Weights of a small transformer language model.
Size: 12 layers, width 512, 3 heads of 128, MLP 2048 tanh GELU.
Architecture: LayerNorm before each block, learned positions, biases.
Training: a variant of Muon for these matrices, 1343M tokens, 10247 steps.
MLP neurons of a small language model. Each row is named by its layer, matrix (up: input weights) and neuron, and shows model dimensions 48-111. Each number is 128 + 32 x the weight over its row's rms, rounded and kept within 0 to 255.
After each neuron's rows, "fires on" lists the tokens most often at its 100 highest values on Wikipedia text that the model never trained on; "fires after" lists the tokens most often just before its 100 highest values on Wikipedia text that the model never trained on.

L6.up451 [113  90 105 123 101 140 162 199  56  99 128 111 101 174 155 172 117  96 127 194 140 137 144 138 155 147 108 188  97 164 148 130 112 131 100 166  25  92 137 139 183 148 127 176 143 130 144 160 189 114 124 205 147 110 231 139 135  85 168 135 123 118 116  93]
fires on: "9", " ", "0", ","
fires after: "9", "0", " January", "8"

L6.up303 [139  88 133 127 118 118 148  75  66 128  98 133 126 120 175 106 155 142 108 254 117 103  89 142 176 130 187 162 110 149  66 128 162  87 148 114 151 115 120 163 135 138 102  78 123 109 116 127 129 147 124  80 123  80  94  91 168 135 128  92 157 107 112  88]
fires on: "0", "2", "1", " order"
fires after: "0", "2", " in"

L6.up856 [175  77  76 133 134 101 115 124 107  93  83 146 117 124 118 106  73 169 114 145 101 172  72 166 140 111 163 176 143 173 117 143 175 135 166 187 184 114 109  91 138 138 139  84 131 125 106 158 108 164 125 143 122  96 105 121 108 123 153 161 143 117 120 111]
fires on: "1", "9", "6", "0", "2", "3"
fires after: "9", "0", "1", " "

L6.up538 [145 100 159  92 152 174 174 118 183 168  93 166 143 156 139 144 134 143  55 148 166 129 115 174 139  98 124 139 134 147 109 122 126 145 165 147 160 127  85 111 146 191 155 121 116 124 135 145  85 108 128  74 186 121 155 117 108 148  37 116 126 155 163 146]
fires on: "0", " ", "1", "2", "3", "i"
fires after: " ", " –", " |", "born", "+"

L6.up406 [165 118 110 131 109 128  96 200 131 105 107  94 114 131 172 151 101 110 133 142  87  94  95 103 169 139 157 106 129 111 161 123 120 146  93 160 129 158 123  94 153  99 121 154 124 128 127 201 173 140 125  86 149  83 121 141  89  95 154 137 120 105 120 169]
fires on: "0", "9", " de", "1", ","
fires after: "2", ":", "1", ",", " ", "."

L5.up378 [150 124 169 118  59 130 139 163  80 144 103 141 138 103 159 130 137 203 142 143 183  90 188 160 132 127  99 233 119 144 117 124 138 142 172 107 119 225  90  76 109 117 139 132 132 171 132 194 126 158 147 111 150  90  95 168 158 144 133 107 134 141 137 114]
fires on: "0", "9", "1", "2", "7", "8"
fires after: "2", "0", "4", "9", "8", "6"

L6.up1527 [177  97 133  75 109 194 177 136 101 129  96 117  84 157 105 156 129 147 162 133 116 117 117 166 221 145 107 137 112 122 155 102  90 130 105 149 146 139 108 135  86 179 179 146 176 133 121  97  61  71 164 141 114  47 158 118 102 109 152 132 143 154  79  89]
fires on: "1", "2", "3", "4"
fires after: "1", "2", "3", "4"

L6.up1154 [ 64 114 134 118 116 122 125 131 110 101 130 150 141  66 112 120 123 141 140 134 128 129 157  88 106 163 106 110 152  68 117 112 117 130 173 148 130 157 163 126 105 117 102 143 120 163 125 133 142 130 167 100 168 102 117 159 129  98 160 118 133  46 142  95]
fires on: "2", "9", "6", "0"
fires after: "0", "6", "9", "5", "4", "1"

L5.up1976 [ 74  89 148 127  37 131 138 107 183 147 201 149 109 170 145 137 106 116 110 145 138 139 111 122 175 116 133  97 134 144  89 115 140 122 177 138 127 174  83 101 102 103 118  92 158 119 177 106 157 125 149  97 134  74  97 143  92 203 125 104 187 120 113 182]
fires on: " ", "0", "1", ";", "9", " the"
fires after: " ", " |", ";", "0", "1"

L6.up2019 [119 129 186 108 134 120 183 142 105 163 144 129 110 132 145  91 128 169  98 195 125  76 114  93 123 170 120 156  69 127 124 186 152 111 128 103 132 213  95  99 120 131 114  88 128 137 129  98  72 113  72 120  80  81 134 112 109 146  80 153 186  89  95 106]
fires on: "1", " ", "2", "9", "8", "0"
fires after: " ", " in", "1", ",", "2", " of"

L6.up1170 [124 121 101 123 129 163 187 186 104  95 126 123 161 182 123 143 138 140 138 135 147 113  89  94 164 133 119 105 154  69 133 138  90 102 127 197 162 110 157 124 111 157 139 123  79 152 135 169 175 121 182  86 134 101 112  79  61  90 111 204 142 147  90  92]
fires on: "1", "0", "2", "5", "3"
fires after: " ", "2", "1", "4", "6"

L6.up170 [105 158 124 135 152 148 129  98 111  73  81 145 193  77 123 138 140 112  56 122  78 121 136 110 140 181 115 162  97 158 113 149 141  72 147 140 103 117  92  88 170 123 163 170  67 140 155  99 133  86 177 130 155 171 135 128 150 106 118 140  81 144 139 140]
fires on: " |\n", " ", " |", "2", "8", "3"
fires after: " |", " ", "3", "8", "1", "2"

L6.up828 [147 162  95  91 124 215 152 182 102 123  93 102 106 127 160 173  98 120 145 127 109 152 118 117 154 180  57 170 145 135 179 130 135 109 168 140 110 173 153 141 152  62  77 139 100  85 101 125 135  95 220 109 159 109 144 125 183 120 119 146 147 174 114 139]
fires on: "2", "1", "9", " case"
fires after: " ", "1", "–", " the"

L5.up25 [ 79  78  88  87 155  95 101 149 129 127 133  97 193 167  78 146 118  76  94 244 110  95 149 144  98  98  85 148 130 181 103 141 101 138 123 128 112 116 154 103 141 144 157 125 120 121 122 135 135 130 126 134 146 111 146 111 174 107 107 136 153 106 133  74]
fires on: "8", "9", "0", " ", "7", "6"
fires after: "9", "0"

L6.up829 [ 66 118 116 161 135 123 144 156 161 125 147  75 140 124  94 130 155 124 152 136 120  78  52 110  84 144 117 104 179  96  94  94 140 120 176 157  91 153 160 132 132 201  98 130 167 168 181 162 107 119 127 116 181  77 147 147 105  97 112 164 129 160 181 150]
fires on: "2", "0", "4", "9"
fires after: ",", "1", "4", "7", "2", "6"

L5.up95 [ 87 143 141 127 141 161 109 131 152 118  95 113 193 153 120 115 109 171  76 177 131 178 148 127 102 175 103  90 116 104 106 146 117  78 176 174 127 121  87 122  80 140 106 110  67 103 131  59 162 162  97 114 163 115 148 116 106 147 129 101 187 148 134 122]
fires on: ".", "1", ":", "0", "2", ","
fires after: ".", ":", "2", "1", " ", "3"

L6.up1339 [108 137 131 139  91 123 106 106 143 128 159 183 109 137 109 151  91 118 114 130 102 124 141 147 114 163 155 128 138  83  91 144 133 106 137 145 128 137  85 179 137 102 147 143 153 173  88 105 151 114  42  87 115  77 125  77 147 141 110 129 157 196 115 145]
fires on: "0", "2", "8", "5", "3", "4"
fires after: "0", "3", "1", "2", "5", "8"

L5.up434 [107 101  75 158 116 125  97 190 185  87 136 119 120 125 166 154 136 165 167 110  92 155 123 134 128 185 150 103 100 129 142 130 153 110 132 111 119 134  80 115 220 128 100 105 121 196 113 145 152 116 135 172 107 104 140  96  98  79 136 140 156  83 161  66]
fires on: "0", "8", "6", "9", "1", " a"
fires after: ",", "0", " a", " the"

L6.up1658 [103 105 140  76 144 127 155  60 123 148 153 185 117  83 145 160  96 155  72 163 198 124 139 187 158 175 141 143 130 143 134 237 112 126 161 126 164 163  92  71  92  80  86 133  91  80 159  97 104 110 130  63 144 119 132 143 218 167 165  70  99  98 157 130]
fires on: "1", "2", " ", "0"
fires after: " ", " to", "2", "–", "-", "1"

L5.up200 [144 120 143 152  98  80 122 104 109 104 127 115 161 139 125  91 147 143 137 180 156 135 156 109 143 144 137 177 186 186 104 129 114 161 160 158 176  70 160 137 124 117 172  71 136  91 108 141 111 100 162 149 140 162  81  83 140 167 147 134 116 166 119 126]
fires on: "0", "8", "1", "2", "9"
fires after: "1", "9", "0", "8", "2"

L5.up80 [143 175 163 153  77 127 142 138 117 107 155 135 115 189 109  87 125 140  57 110 161 135  91 143 126 141 169 109 173 132 139  95 114 154 154 146 175  96 152  81 117 149 141  58  69  83 108 131 177 118 148  77 134 116 143 108 126 111  78 155 173 165  79 101]
fires on: "1", "0", "7", "8", "9", "2"
fires after: "9", "0", "1"

L6.up1845 [170 125  68  98 148 148  97 160  66  86  95 106  91 101 129 126 151 147 109 202 156 150 105 127 171  95  45 158 156 156 118  94 131  94 122 122 111 130 106 160 138  70 155 142 143 168 121 125 122  75 130  67 145 132 125 134 109  95 204  78 146 174 122 110]
fires on: " ", "0", "2", "9", "1"
fires after: ",", "2", " ", " December", "1", " July"

L6.up1744 [152 129 135 124  86 137 121 188  66 137 133 143 119  88 158 164 165 184 135 127 170 133  98 143 146 107 111 144 104 138 135 135 127 200 155 135 144 166 128 155 130 120 102 142 178  94 111 149 136 139  40 143 176 139  82 186 157 132 171 137 125 182 137 147]
fires on: "0", "2", "7", "6", "1", "4"
fires after: "0", "1", "2", "5", "9"

L6.up246 [175 113 128 156 158 125 106 133 113 148  69 127 135 120 131 171 114 137 176 144 172 154 152 148 180 166  94 124 116 125  53  92 128 165  80 135  47 188  99 119 196  95 175 110 135 111 121 103 201 156  61 130 140  91 129 151 148 121 117 180 139  84  98 119]
fires on: " ", ",", "1", "2", ".", ":"
fires after: " |", " ", "2", "1", "3", "0"

L5.up239 [149 134 100  71 157 167 101 109  85 104  94  84 104 150 124 130 153 175 193 190 136 151  11  88 126 127 161 106 148 198  96 153 186 147 127  80 134 179 123 116  52  86 123 148 161 116 153  77 125  82  79 136 119 118 143 152 113 154 122 140 153 175 133 141]
fires on: " ", "1", " was", "3"
fires after: " ", " |", ";", "1", ")", " a"

L6.up1724 [ 64 147 102  86 111 116  92 130 196 155 158 151 124 104 157 173 103 140 136 160 222 132 136 145  70 170 181 129 138 131  79 184  91 121 157 100 152 185 103 140 105 135 173  74 179 153 189 139 162 111 156  83 102 127 137 110 169 138 124 130 140 119 176 118]
fires on: " ", "1", "0", "2", "3", " B"
fires after: " |", " "

L5.up292 [129 106 109 105 129 114 162 124 156 122  95 172 150  96 158 109  95  82 112 165 171 109 150 164 140 153 124 111 148 142  49 131 152  68 132 107 167 141  92  90 134 137 159  63 112 113 117  94 149 104 123  85  97 131 173 175 138  99 177 113 144 134 117  40]
fires on: "9", "1", "2", "8", "0", "7"
fires after: "0", "9"

L6.up1143 [110 117  85 159  37 141 154 126  97 120  80 105 165  88 128  91 179 135 141 102 200 114  84 136 113 131  96 108 147 162 111 151 147 137 127 119 106 169  93  84 136 151 143 144 114 131  98 191 107 120 173 131 136 116 120 111 108 123 152 145 193 178 195 127]
fires on: "1", "9", "2", " ", "0"
fires after: " ", "1", "0", "2"

L6.up1163 [121  95  72 156  89 154  97 163 154 150  91 149 103 133 129 159 119  90  92 152 168  91 173 200 142 150 182 151 128 100 120 169 109  99 143  91 121 147 124  95 108  73 130 162 103 141 109 113 177 152 123 117 134 203 163 163 151  81  58 132 143 146 164 117]
fires on: "9", "0", "1", "2", "8", "5"
fires after: "0", "9", "1", "2", " "

L6.up1506 [139  95 115 151 130 130 138 148 167  96 103 144 116 124 133 142 159 166 123 135 151  94 138 153  99 137 120 173 132  56  63 165 183  73 175  95  90 145 176 138 107 144 126 105 130 170 142 151  68 147 128 136 116  88 100 177 164  88 123  95 144  98 109 140]
fires on: "0", "8", "4", "2", "7", "3"
fires after: "9", "0", "3", "4", "7", "8"